config = dict(
    n_layer=8,
    d_model=640,
    n_head=10,
    n_kv_head=2,
    head_dim=64,
    d_mlp=640,
    vocab_size=32768,
    activation='swiglu',
    norm='rmsnorm',
    norm_place='pre',
    norm_eps=1e-05,
    positions='rope',
    rope_base=53800.0,
    rope_fraction=1.0,
    qk_norm=False,
    attn_scale=0.125,
    bias='qkv',
    tie_embeddings=True,
    parallel_block=False,
    init='uniform',
    init_std_qkv=0.0428,
    init_std_o=0.0428,
    init_std_up=0.0428,
    init_std_down=0.0,
    optimizer='muon_variant',
    lr=0.00167,
    lr_mult_o=0.724,
    lr_mult_up=1.02,
    beta1=0.93,
    lr_head=0.00642,
    grad_clip=1.0,
    warmup_steps=200,
    schedule='wsd',
    decay_fraction=0.61,
    decay_shape='square',
    final_lr_fraction=0.1,
    batch_tokens=[131072, 262144, 524288],
    seq_len=1024,
    doc_mask=True,
    train_tokens=2050000000,
    steps=8013,
    dataset='wikipedia_en',
)
MLP neurons of a small language model. Each row is named by its layer, matrix (gate and up: input weights; down: output weights) and neuron, and shows model dimensions 208-463. Each number is 128 + 32 x the weight over its row's rms, rounded and kept within 0 to 255. Numbers have three digits each. A neuron's up and down rows have the sign that makes its largest values positive.
After each neuron's rows, "fires on" lists the tokens most often at its 100 highest values on Wikipedia text that the model never trained on.

L2.gate302:150118155099080088164159099158144073217156192189129141151157104210163158097138127160149163136135120096132141155205136140144089137135150113131126110103135159163137160167103114191133195057174130091125051093135066150140145158108209112066191092118129123111070124172105123089107163139073114124152085197119095117086085164173119149131121108066089104167087113160168160142168079135161116091155111097185163118154082059129058113168130152134130094177103171137106106122109173123127119138100109127143109128122114128152126190106137119053124176117076170119169122156111158098107101107121070164131083158125082134155143184116172157141137177142176169115097109076168141145126157148157103073102132150145158135129158145057093122120083072142134202166115153102145100117150163204088144161152118
L2.up302:087095128079143127160161086171115090200147151147167118155143113168087080101189078099133095092100109126090107164159166117197065169126173096101168094113168111112090191168106130148100134075171126088162123116190152142161087137135126168128130163142117152131149092149165149142119143158123108115132088106141121148142156128126093116099136117102086061097119130155177093088172127162106109204134137101106100140150137113104066064084139132149110118109138149092149106074139099171081092112149136172159122128096107191158107108109153196130146183098086083113141077169161165111181136122199109090169117132125147110119177119121149158066070160113128131085208149134203119114132142180121135125128120033117090131094137109086161106077128088183132120127081140143112092122207107159078139094188176
L2.down302:134110120083094129141134096113167112171106158127156123156093117163120102151181088172180137075096157136148169184153111146159148107147158150124145103054099075104096125107143140106160183149153137070169160115103110118218183099152168182116121103071064083130120107191105122131108140116105211126152089173147109131119084191103120147191133122173103156157108090130181092118182086111154086169184162096113124128160091074157061086130144139150133149147171186130203147146130070092084103096133134165111119125052202171121137143097170121114106124113124110217113126144028108116148110097135115160082155099142085133152181093150108066118119123155083146146116139098156116110166131124170081138135102146090115104110136158132085129135171132138132144186154122066101138140184196132109135151151115
fires on: "| ", "as ", "directed ", "in "

L2.gate247:096135179155176155121123141087069131121136044169103142130142151094119142106069106145121078095046108111125153103156098120131145134078140099109140161156155146104124109101137051166133106157140140082158188141118185164096141130102103107103144141106149158142081160143159128099170132188200140141171069179143141094070126104185128118160123167176115125166107137107139114117122151125183053113090152111101081128135126148161107100100129155141066186070128206116106137090132123101152093128185138154151149183095120132166126133198098081172170110197188104137174111124118138151103144063147116100160154163160137135170136079144166085101141104109093150117121153129076106096155112127185139116093139091132151105145159081107126127165117106091156144126178133139166101116134098113107159119152165
L2.up247:080096137148162152150135158158174116094148174134149128114200158134117128120116151084114052130107071048192110155059141122138176134154164118138200106140078061126114153100127120110150085124081106157166116121122076156100120133141167084082082127098141130121119138156158125116112160115111120082140093095138098105134178165143107155099082160110101092081138079203153206141151075097136117107106108050120074113107100131156131137122127141101200106123138180078147147117131154113105087114122099149141108155169126133148171122153125136171115170126081197094145135136159053082104168171156191135111196139106169127151126115077104111174140167159142122136119159137115145149155069114099099153068107180138135129116143131176172078131102150179105099107103173113113146108138117142117044151130190
L2.down247:113128129111195144142126086140113168123159087160132107128164112132175094125092092143088095122093122095119144156079104125109128137141154127121116115096176111133107075086161058123108099063077082129193126109156037138152083131100114116103093109092111130081134124158163160142122135118160056122126085124124123082083110140106134177133123170083147091102083162145147119104167152116147174191185115152109127128108097117110130120188097159124133107102115133167148126174141130150131068143175118157143150104116170142086149169108117156155089124132125152094130139136136124072103115160156134150106119151135189139188109163115127149123162185145133108121096115102126166114147125117103164076115100152176132158124170125186103098124172101144142059100157168099143086111161170153143113154174172
fires on: "there ", "well ", "There ", "We ", "See "

L2.gate332:131121115120098160115107142134162117174087137110101125108144167094174045125121113179112191094127082097159177157124145180163140070119127105103165170085124220209123212126144154155145218113060139122100129075151158134116111124120108155105156102109131117142117097175129108075089090126087130178102169166122176088123027139073123145150110153161082114115086137145118034092147112089177105154088173120131142092188130084109148123140151114092152081118149155163117127120169102095134112100115093100091135120067137150087124107142087176118173132060077084100179106172119182141088099084100110115114176122109129175125165105158177134110085105102143129193149067142139152105113164170091182202131111082125155128192108086076176126095095165084113163093156129132094210020158081203081140134134103
L2.up332:088143134158123106105110126118099067088108094098158120148108151128111082170114123140076097134130190180164140119150128122098108127106139148155099163167111105071122082118129108163116118161107088140096119132197135206194109169125107136088112112079145191119144126213122155116117111196170088135092168094125164135153125147164146113120105108155113121093150133114156143113104112168097161111134125153116106179120108116111124099192144146077105137075169088131127122098081097123123025104132117170173078109110160115151145108157118106136141125114149179092159071149166095129164097182153116161159139142058180111173116131102166125149167100113113130088103177175146120098137135207115116119112097141140116152126087132178176096134106108106164125117133080131134122142101175148082090084174170
L2.down332:068130137221097156168103149118090138160093156119172111083131137182123128127098116191177168115181047183109155216141099192100160112125167120137132142073142126106149173127130138154113116055192132109092092139140179150106108144095120092147129166100101108091135159200128116074069124095141114128151182174180172165102035115111059127106113186153192158085126142137150040125129120167100072127118148144166131125128128122074154108147120155056183136088051088101116119142096100135127083124069132100134058107113163149148137144123085102090141113108067121146153096104105166181112093096120130166093177149035085159099084147154120136119126110122120111144141156168178153172142106088071139146185134166110150144106134120153127137103105098084091092128122091136151157076113104218121067188117178
fires on: "L", "El", "er", "ell", "ir", "ill"

L2.gate488:069164097151116179148135132121177149101064131141127134132133142132134159105166086128081069155129151164104131178101119124107174128078130111131116137170118117187108137115134213098105126176098136145088126163093092116130132139136126113107099133115100153149120159150129127149125123135145130130145137149115084129125155144150127172091060089115068169125131097120158126137153153166140066147087076096118185152147146084193150074169121131175196177107106144100140115154168119129159108135104148154139159043131142155160083103134143098132090105104115076098102128071114085113124129067131131162139176171166160172183162106195117131126138049138155154099118124137167161126139171135122096141143146067113059111134096153114107160134153105125096137110221075152161048127162147096174165174138036
L2.up488:156151132083111135185156163167118076146153111137132082170160089113170109074076147125083132098063161180075116143105155167137097104130068128138158138139129126049106143089200092119112192075102121167144139042137087159077131148156143119074107127135096090129073137111067148141103169092141184143086088091083122070178148159098118112096117132139193148141123146171144121127117120120114143106179172112184070123135117153121137170088111069115155117173141098056187131130154137118116141094135151105110135093098092104146068094075114203104166170130122141164168172171190142127111109158124098126173131078103159101119206143124166117101123133184146171088124102148139122134169119147109078087138146105120107081104129126149169117133188150110168112092154082127108131152175129084131094111170171
L2.down488:145145184125133139178105132206040082104112111121080200092190177120134099133083157092072065121099109131084106110113043125115082136135133098138166137096148110081075122170183126056117115127155104102117131184116150152151108133146086136144088126101191180158151092133167154147166078099123092175128114172094149109063066104139177148084160123073113133112164158125171152196146114174092108104146085087175124088158156123066112134133171062145089162136176073098145080114049090148144126139090100147117102101143184074095166118102161128143111116151117087090092101121130180121101110105160091146091120124143160122130136099133156153116118169131171122127133160179134149152149089174095140140175121114110093145140153089117173150203111099070160132104106153174129093135157112128141160107188081
fires on: "T", "was ", "ish", "th", "were ", "t"

L2.gate378:117167122191112138086101098080069090110065092110095095124080178134127070135144131144178186140123117122149156106111085160115181120135114127155191129131108127121103123097111144151112157148122118130225145157101067123151114135142189165135089213155095117115161140144135216130126145122092154120177097104128096091155096142114066094115172113121122160166166054140177075133134132106159110184111180117096153128130157166179178154125122154122158115107156103176087090100121124152103136129179137073174071178085140139163111093180091117096133096101094107151084100167103130135082121132086178153148137165066083134097173109200128124187165172124063117075114110171143136179119084104118102193139127152117111159145129130179123123100153115163165099113087177177080082113175067127138073169164072
L2.up378:109154059086121147140086117059119125127101169183174089114124177078127130139136140160128171119169144157145221116137141141210147094163175139135152155150099155110130099060131189162170083155137184176149191093106072120156096136104155104101125124129105091034165144118151167120172135153115142105191193126120074127167138146095133048152154091093136095155110092136183128070167089131113110117106145127124104168108155166137184174183177115093123145150139131115187112133136087118124094121157132071122067167148122146153160147114087140135120160100109119133127119142180151145126132119218150118145144159173136114167184123146167189182121111172132144159053102129077169124165105148168122088083105143136058110138175127160170113160143094184170114124129171131106130110148211142113188127137094
L2.down378:082133077110100172147080098151097143144082137124174084146145122114101107076100115077139186097132121206112149129139160132178141200144065104158150184170106126143091108109140146084195130140150114122111148093108106151090138179084109114092119108096115105116158164123156169131119111060108000096135090140096071134176145178113144123136115116128158074152116060142108134113100059130106111130080101121086141162076140108081150174158148081084102080110151134122160155140100122153144133152120133101119125112124140155078097160135127093115157183147128098150100120118112141095139115141169085183134155106142151132203175140162204123123122109162099157195135107116123145106164093141143136074095066121146084122134103135119190153176175093185164095142159103129118145132116150109098037202133118
fires on: "to ", "with ", "joined ", "for ", "married "

L2.gate513:146128094150167140102061133078160102124144112081146154087113143101098124136080151110111184170081151114097165150167180072156126136161131119148111158104112161133095124086161138177157158082076112114112132143108128102119073092174152140087130148153069140115187130203181139041176116160194136142161088104164114141152133132222142151116153166092134088160084159080157052138149113127136094107140177133181073173139173146116142181087111118157178130108089148147127103139147119122107129104123135119131108150127113147124165081159107157182129090127117124091120136142140106198124135131123083153169156122087136141135104176161137104125136156154132123084137158156132107080139050169139100149117128039073140055160057055080178150127238185150125139174095103118195116155113191069097113120108117
L2.up513:056102142162113184138135130122131101087118088139124146099102083141098156174128072136104110088187138118146105099093197113092117129184150121094091088120115122197120130125119085089123140161104097137100126115208178091146184111078103127163103110105183114124074176135134104078099149102064135170122113150149109149117057109120135133152135139075168118111119161149102107125141128156145112105129096116094089179078149151130129158146076171049122190084092092126120130142106104079065142090079120111207128221163115119128152113171126147124082124147071122117125134082134152193088120109102084143149066112095107094102085101136108123048106109106152118106087134080123137097146122140134071163170158104081096120189117104151161143107127066104123146152093112171199137169145124163111126158101145
L2.down513:072120116097178153115084144117056103124209181072111129069101162108119168119130071127156112132097089079115164166147163124128135120079140086160062087150183192135106121141110172146130182125167124124105128113198180195138128081086154141129126136160136072103141109206112080133135131093113135076122121163119114145172052134164150161126078174197134084126086113078107106147129179151150137136132119172133095099107140049056153168158121124096153120137104134155160120158137141059139128154114152080149110184148115158115143140131058119132162028104083087081151080049088176133092147172104112112130170134148133115152124093189078115122084188136164170136089133090180116127088102112113093053138171149129142126133135087156181153152158130097153122106156116078152156124090114219155079142101167
fires on: "196", "p", "197", "195", "194", "193"

L2.gate287:089104121175116175164173081112122162102169054145109094139126114090077142136125162170145116049103101092164120161106157201104140158101113135092141146155141089149098166073134090134126155153091175166094130130132182110162168105161136100117146165139132100114115095131084091124141211123099082135121109131137121082090185148197128106074150138121084154152071080143098127060135149109119141174152116200126164156109090162108135089114138160115091120154140138158123178136115113198100128103162098063096091132192119105098078187154149104109180141107125146053129113133140139146105098163175159153144155122124096178119136106118121086120079185134139156151098120122137103084115137131178098172127143159150149107138147090143120200170159159145109154159104091148133099164112113114164093163162122
L2.up287:126113095183133130055116138129163148097135107181172147083112120126095076203146123104135128024084124127109110175149150064055187102135140109168110125151097091129139188088112156173183139152099118104112136121132136099171159108161170123176101177084101124102168161141071147194150124163158128122110188079170165086110095150142202106092121151103082102142060117139123120169089114129133088187146086109155078118118203155093156110122102153106118144144125102112089074147163098144143097113174111168126100145166142160081141166124172156190108169089126091078156124092080092128113139127142130148128091113163130116119122154103129129142151154152195125160149156092151154133170217081082066118112124157119129112148191117146127139176200125119111120179123099126123200119148131165136157143113108
L2.down287:178123105120166111113129115111144147108141114163110191068162079160113148127166146139119155079185206082147153089120126165148117073168136090116157148110147142143130115105151146138151174146154166163118146143154211120106194121122107137104168165145200156148175210175154111178111115135150120122175137112150102134135168144154141097147125146069107119136081153198096175192118157136062132066161086120122128079186115084094177207109139156185106132154176148133141062089174175106082183132122133162125091081144028071107119155135137185117094106166132128133134153111112104134151162128133118114138161132136137101129147162138144170066143150115074129106077108092139106147109123192138144068108107131111075094104153168145089143128093115092098153128066084092104155108094136143136137160194134
fires on: "not ", "to ", "only ", "t "

L2.gate34:130144155150175084171121093129171104123098118133127122125129133139135125103183109106111169085154095064168102163050102132168101141128143216144106156067180110142134149191149129185144145072095130087143177118112089158074127139180054059161083193144192146105153088173105134138124098103149131127153126193126112129120140104162137098108143090123116187144115150103106142105152146109124108099159133082088130159105154141124125093088057111139088174063129098179094133142129175110122115085150102140091114138145095132142014147155121144160122171112140149164197173145117160097075144152134081131121098138099061122234079105070098134096156133150121102134154079037146137132175153068135119145138158125145103142125126148155133149131123103170110103158136079133117080090144107157066014114043166
L2.up34:074107091115167117131149165136164113200150086118168108137111065121070134139146122165123079140085122120115093125148138160085097082100102119169126135168109130111080195144134135093077144140148156131098177126123147158127172132131081135134139094115162096129120128138118078142129120149149121162185155183135043171115131057135162183147109150152093178113166099080144152146157147117101118144115122105115115121119154140168082115141182157112053115105164112126097151155155089127156124116166201111101169108174094089166147109205134060112154115066170154101139094171058109068096129075096107113125149157134131144106128122191051115079106184123149126130117133159152133116136149143107099121141101092131142114129154135150142115100155143190144189108115111149035161120131105076088130137122153
L2.down34:098051109126181192182138088153143055132156123099169141078094087148141187097205121140102138057132183103121117117134141141110127078196155152117125115136096115116111125117120127160107152046160133152159114126099092125147141136051143081136087101066087171083135135160131180171155149138125090186103155095149071134189151138134173122159177169091132135136167103086095143102176096094150103133166123115144122164105185138143142140060164139184131137109131135154111121196111048183111100115129112166142134143164131078119184095192100090124121115100137109118151056099101116174112156138125092100212075106123156144132119141164092141122094149114073149119111153130163083159111125145109167154145126154140124121153158079105107135085190110181140156133145163180017154142113127091131117107116100
fires on: "am", "p", "off", "up", "f", "7"

L2.gate278:143130083080105106123127122169099094151144077188207106132109068086120086145139097154119132128137126117147198120160109133152144070105193141127144134137072165142096140131165136181223104093155077121099080113126088122117096161163134150172092149115097139148172147115157118098169149132128134126100175172199120106088123094128190103167126074138103129146099111125194087118142152161125142090137164141133105163114148171091178146094093132150105141083177114089160134143095110084125106139132149161113117126131118114112116162204149150168142091140100196099141141157136119118115142115074117123088122085137079147114147129172099143161117025151151170161111077108140120071160139083078116113109158110133143156116115094080143164108163158143127157116094152074189090141160138093122154183142153
L2.up278:126156093080131146084098088120154137141131135053138157176145176114118127097131159109175125085170087169108142152116160156131197166101141109111130121151147175128198152155144112150255126129129098073154116086082065108131149175105117138114143126143135134131163106065137084137122104120138122157074170167149146084122165154157138119112063131061114163158141124102131128143166162169129135104166138135142067172132157140121193111081078069153090082129080131075137079185135128113105131118054153149062116113146110107135142106146086132137122208139096120152108127111099114069033163120129142078155158070180121132149111109134125078097147147096185152107099112150150174139113101169119144111123106094152136107140120096141102115098108086083135138097132113121126170128152169082143060114132107
L2.down278:127134095064123159164138140118131152085079134121061166132114132102154115144110167139127068147170152149117116149097108184101119162146198150115099098113103111173113138120121136139128100100129126120088124101094153141074167148133117085148121142189072186162138101129170128162138092065117021146080111045109179150108165137157103122162179090065165158161147115146140114140175129165077126089167065123139139172111116151124179098133145110136100168156063164147098135102160108097111101116093119165099143146119099098126121123123152183144132142112083159141116063139136104122126106117146160112116108113101138140120106053135113097059140125121176083130136095108109089095108110077156127126147102107125115205145092150121110156099198091142137106154151143137122107145170190078129089118087125
fires on: "| ", "ch", "pen", "from ", "ser", "Tor"

L2.gate138:133187088122156152139048070156096152132169120112153169157079111075154084155071114123121115109184124136136141136106074116099148140153092126108140168112140141115134174131108118114150136130136146157140146125136171083146230140117093159076155115141185093129074114067172117136151111083112140131142138113138097124125161066159125150081103078099135141159113114177109117107154216127103079157117138105164140135124142172061088153142131130102135144116133185114129083157152168105174126083132080142106129128175125103193163121142159174104140096106117119118123166115126135110124115082139167117077140175100116123175111128188130108111141096165154154160135118116122114121120033079153114127133106147150167111154073122090143173127099135159141080109140104125071136114210077084086150124123095
L2.up138:116117141128129110116173124120052083165092168156108069114123173161113125119125141139084085164064164102156106080124116141201168087154140107100177162132132072059156051129172106148128106158146170147099095103161172093133072146113051139040046090124133166085135138137107091122119151074143130123167132100229123132122135139144131131130127136129068069135145118159153105123132190075001092186174140155152150097147145130109078132125071202142118119052139131131123097130118157133070121127155135072128196161148136090096130118131182160083111201095133140178095141160151113094100090092123054144113124101121128091132149109106130126087118097118167125111137147152138110087123154116097121181116124166146118083155103165100051143126194081108184164152096104139112130103212104101140150088146089
L2.down138:142152181139153112086153139157185078123126161116103145175122108107140157087143197140138128068116158130129133102139085122093160129111145117117164176147097123081117081117101137095096115174135151137086204147108083092141118196134196164132150132099149140095148131170094161129105065080133081144103152085181085144193149124170111141071130106095109112198144144185119127085114153132123149101152108072109145168100092176071143030153117125121150094135126181117166132168128120117183143114092142157120181131166108148142164116160122148084177130110104152113105152112134150117132080085105182095159140138188162151225128098090108127083104100150126096144165082173146075115112095146103134179091097162141219113136132136121124165107111106148163162109132148165170128109182177140180121130178174
fires on: "until ", "When ", "when ", "Once ", "once ", "if "

L2.gate292:145116160093143144121100114149086153099090117132100173162100165153155124125167165112096110167126086061117108112109133088147108114168151112158071148132170108094060151136141149121114117128056116128141096145149126169130168139135148192115113140143192187123078170117217137095184092160170161107128148117174140092158108115143176078126118146118070155170114134117170110155143178086169088174151111149099128134166119076132160108146147123128150202151139142129119111142093100084168111125165112145115107135176088139179161118199125061206097118149111160144163118102078126106143107173137118136129139191104150113084096050146122109168129176110074124088076121144154101120125129115174156161111122136107143130120142154093168068170090074177159079155151135156196156092110096129113120136145189
L2.up292:082121220144103142112111060130137156119148140150107056166183132081149196149174095130127107144148081117095121147088130077073083060071142176146177190134142120124098163170167117096085132149138113147073147149087129091129109111103164090194121119134100120098108152133129131106136181098106171104191126121126134096133098096151068145152090095137185066165103132134140108178110135183168109117093165101118104086155181064115132152151098092126123145167124109137125134095096099184170179126179128128141119101085110131147157122122181070151102137137086122118104177128145099120124201139113165068192174089155148107165134134141131141153055116106134136155142140148146149104103171125091097118151101070100107146158115125156104136125091145140105058179101116118113043095179113092127150082156131
L2.down292:178084101181133152116104146173126116151135118132129063125119085136118140178116078154125174118109140147124088150122127148136073057116114103115097167116167178141126142136109124072092135170120161132102137143118118095082152125187134132162130097094109134074155086145160081140130166137059084151106085132163098117114066137120086067165131096073151189188131134126157179182135139133136110115121136145134104141123101084125114142197185081088082135119104062060102126111063109142087166059135130188110119113133122111090108132092186097137132143111127114174163145140117073162095150083146143151223128085139165213123139095133131134144133115101168120167129086133176147141158125212104143129131101151143082117169043130155151148176149121139126109108176112127200095095123117079116123118156077
fires on: ". ", "Robert ", "J", "James "

L2.gate66:212139139092176189189070102089108108146096150182121100152063120118117097156072125119110099155114130148170108149134132082104081088130134119093072102087113148175145162149089124128149142080110142107202109154168177097093148136068133131094098109135116088134132083140111132143094194164150147163133118115121182214130172174104070108131081152070112137082141136113104126166122102147099111129112073141089077070110138197129133144168154191100121110108094095182152145162181075151115114150151096145109107136150160105175045142115113131157147086140137102176115097190158135130094129147187150150124125107118130207114075094152138148109204145107088108182103076109133164153104114064127129201139117114131100153187149082137191158171084171154117113105144140155112113145149156159087150119169162
L2.up66:120114051182123158159137121140088141089115152143123121148080076156092118116103120124162090151156054170154155122075175148135155149170112113057120138083153166136090131108115143102156153115127072091188163100158140107133091128171109105111120153197118062110181137135132084150113201115164148090126087145080122119134148175141112076171183208131098144144119151140174110109184105126121141123100143139109179129127180146070117147103088184143121168091130178164138188083121167140108101139088088123147089165118116090146155115081136161109156129130099088164153131111087122077100121080118174184133177050110133143093120170129100108094155145120127095082084148107106063193123126101092144121143125120084178101120127130073086166189058166102142091153206112131107075166146117123138122085177152
L2.down66:168134159135080208160146122085104166074140144118112128095161094115115115123108100136217097152092100127168188141156165112117154091102109140041098150152143129192080145104145100096169143130125133147157119127149114099148136147124157147112096144123141100072129168143121106086130164112126164129110103159137081145110160145241134180179160159115079084174124146148160095136178124065100132116115090177112152106104130142096162171186108171166150114177110134220174191105154141131081120164124103063151154105119108072114127150079125170171110074089128177141116181168057124109153155103150159138092089123125139099092193134150114110075157108165122112097133135131126136145147130125128113132123166117114077105103178145140144101114115131109161189133226143158164119171063107025189100073161090
fires on: "-", "^{", "{", "^{["

L2.gate165:128161102126094092158168114123102088109172108141101162070135146116132144084103097115128084118170156164141125158125105066072075130103124207109109144145140123149141087104131129114123110139171137125076121101185087128069146099118163157096078167165115132120123141126147095138143132099104126103088119097163114083123084138167112070102138169102062134142073187142184074097152140108147139083188142092102132041083117180076089174111171126162122143166160100136103155144153180145092107158159107114126150105155123120134159148125112089200068114144109136114135162101137126121058158108111134148106159134127116127120092095159094189151107079162188112159151151170112103072071118125132171116120107071112152118118106096156153092109118156109168112138130116093144175071170126087165172155176155
L2.up165:129116184102127116119127165185137149131142089069141119124130175121141152122177109154152132140095113156140090064138120126107155144082153186167169093118161119130155133132102189163125150139125108028074105192139104102165132127146128119166094118184116118140129131106174154165116103175169110120183129169141089119140090156086165130107120121047099102155131156056168120121164134138082189153127171131143079146115115157092155152085079148148089107100097116122116152148126126161182117100165079158145088104091129160127074098114169168091111119132103080153083125148120119157148023160070157093134115101090128153128164144070148091157191102071069071074134176137108119137167059149147120128134112148133146098094124113108132147138103111163145181055123142150102183135126129160147149126123119
L2.down165:141092123090125134119151145183122177142100078116104105164136131161116107073144126220203116098134108146169154168098178139119133186190104117124098140126122141121104157116158118141095181143202099163117117120131105155161079169133124143134131115098091070171125166113126122089107118107122175131199167145087126151140122126127144108073127111108136110136106155144077082127157118198124137201131152120118169134130104123149126100144121186136158128105167132123115155109112127113161115081092082192202096125157092150133107084134098102111035123102100144125150158140157111134063027126149131167063128123152120126137135082172095072122153203174161107147138116120171203085140117122111162106147091105156107168132108131109098089097102116139171104098126082107150086152111136160180134151200123
fires on: "al", "ar", "early ", "a", "time "

L2.gate2:095152143082094104184069105091106143129128123146118156152145121212135158116113157082135107131078152141116162126166086126111189218157173082138105106157085124164159087152090128169139139151161076105080132139165116157137101111082134099099183174155121118168135167042147129128110170162142134140114158143144086156119119150130143117148144138091129143082089169126141119101101169146134158087118068079061111106096077120123131018133120139146136127108131117142080144128101115168099139146121086136175090121173146152100177158070126108134176134127105167185104141122152086180189156121210128139120110065053095146112108146114144156129121134103186171187186105167148125180160110106152119159141079138066179163041151107121193134095150118165134174134152104158134114108070163140118130161150116
L2.up2:152150123161149128171091122184148191111099095103143126107131116049132149117114120066143126132082130133095115139098115152132139074134130171187135139104104107162115087054134145153151149150095141147098126137126151150109163183103155125113127103126118029143142134108057134170112100176151080134090117134103157180130124185129093132141123160103130105155085131172172075139149127093129106150138136089070099098123104115121164072093121146110149179148099076101131122161119133110089122119125089107103160160088108163048151142138176062064102099144130111088105136115139138080110058135153159094113101097157131182149121103153098177195129157153139069086186122130208147095128136060142199153133145135131173079179146103161120136059126135132190113129073169104162123097121145120147083132189144
L2.down2:111142133184092096102117162121166125185155133155057106153119117110151091111104101062148091093159091131174132172107127099139137137132101174156174097129138086116127182109143158131118112083115103102105099169116142076146097122068152152177081071132114217166196138119085121131126144120094181093153081135077115097115203145151161082129115123130171138216184075101150110129111116158105129152132106094116110202124127123136153138140080129154120119128116147142085128152124108164144123113086094086104092204121095156109148088149095193142140127139093073140193193091156034069144172132051110098147159141131136129151100161164146133112169107132166125104114135149102122073091127108111133111185156141140136135065095139103142106147061134048130158149102068110100166108141093145113168213101150
fires on: "\"", "to ", "og", "one "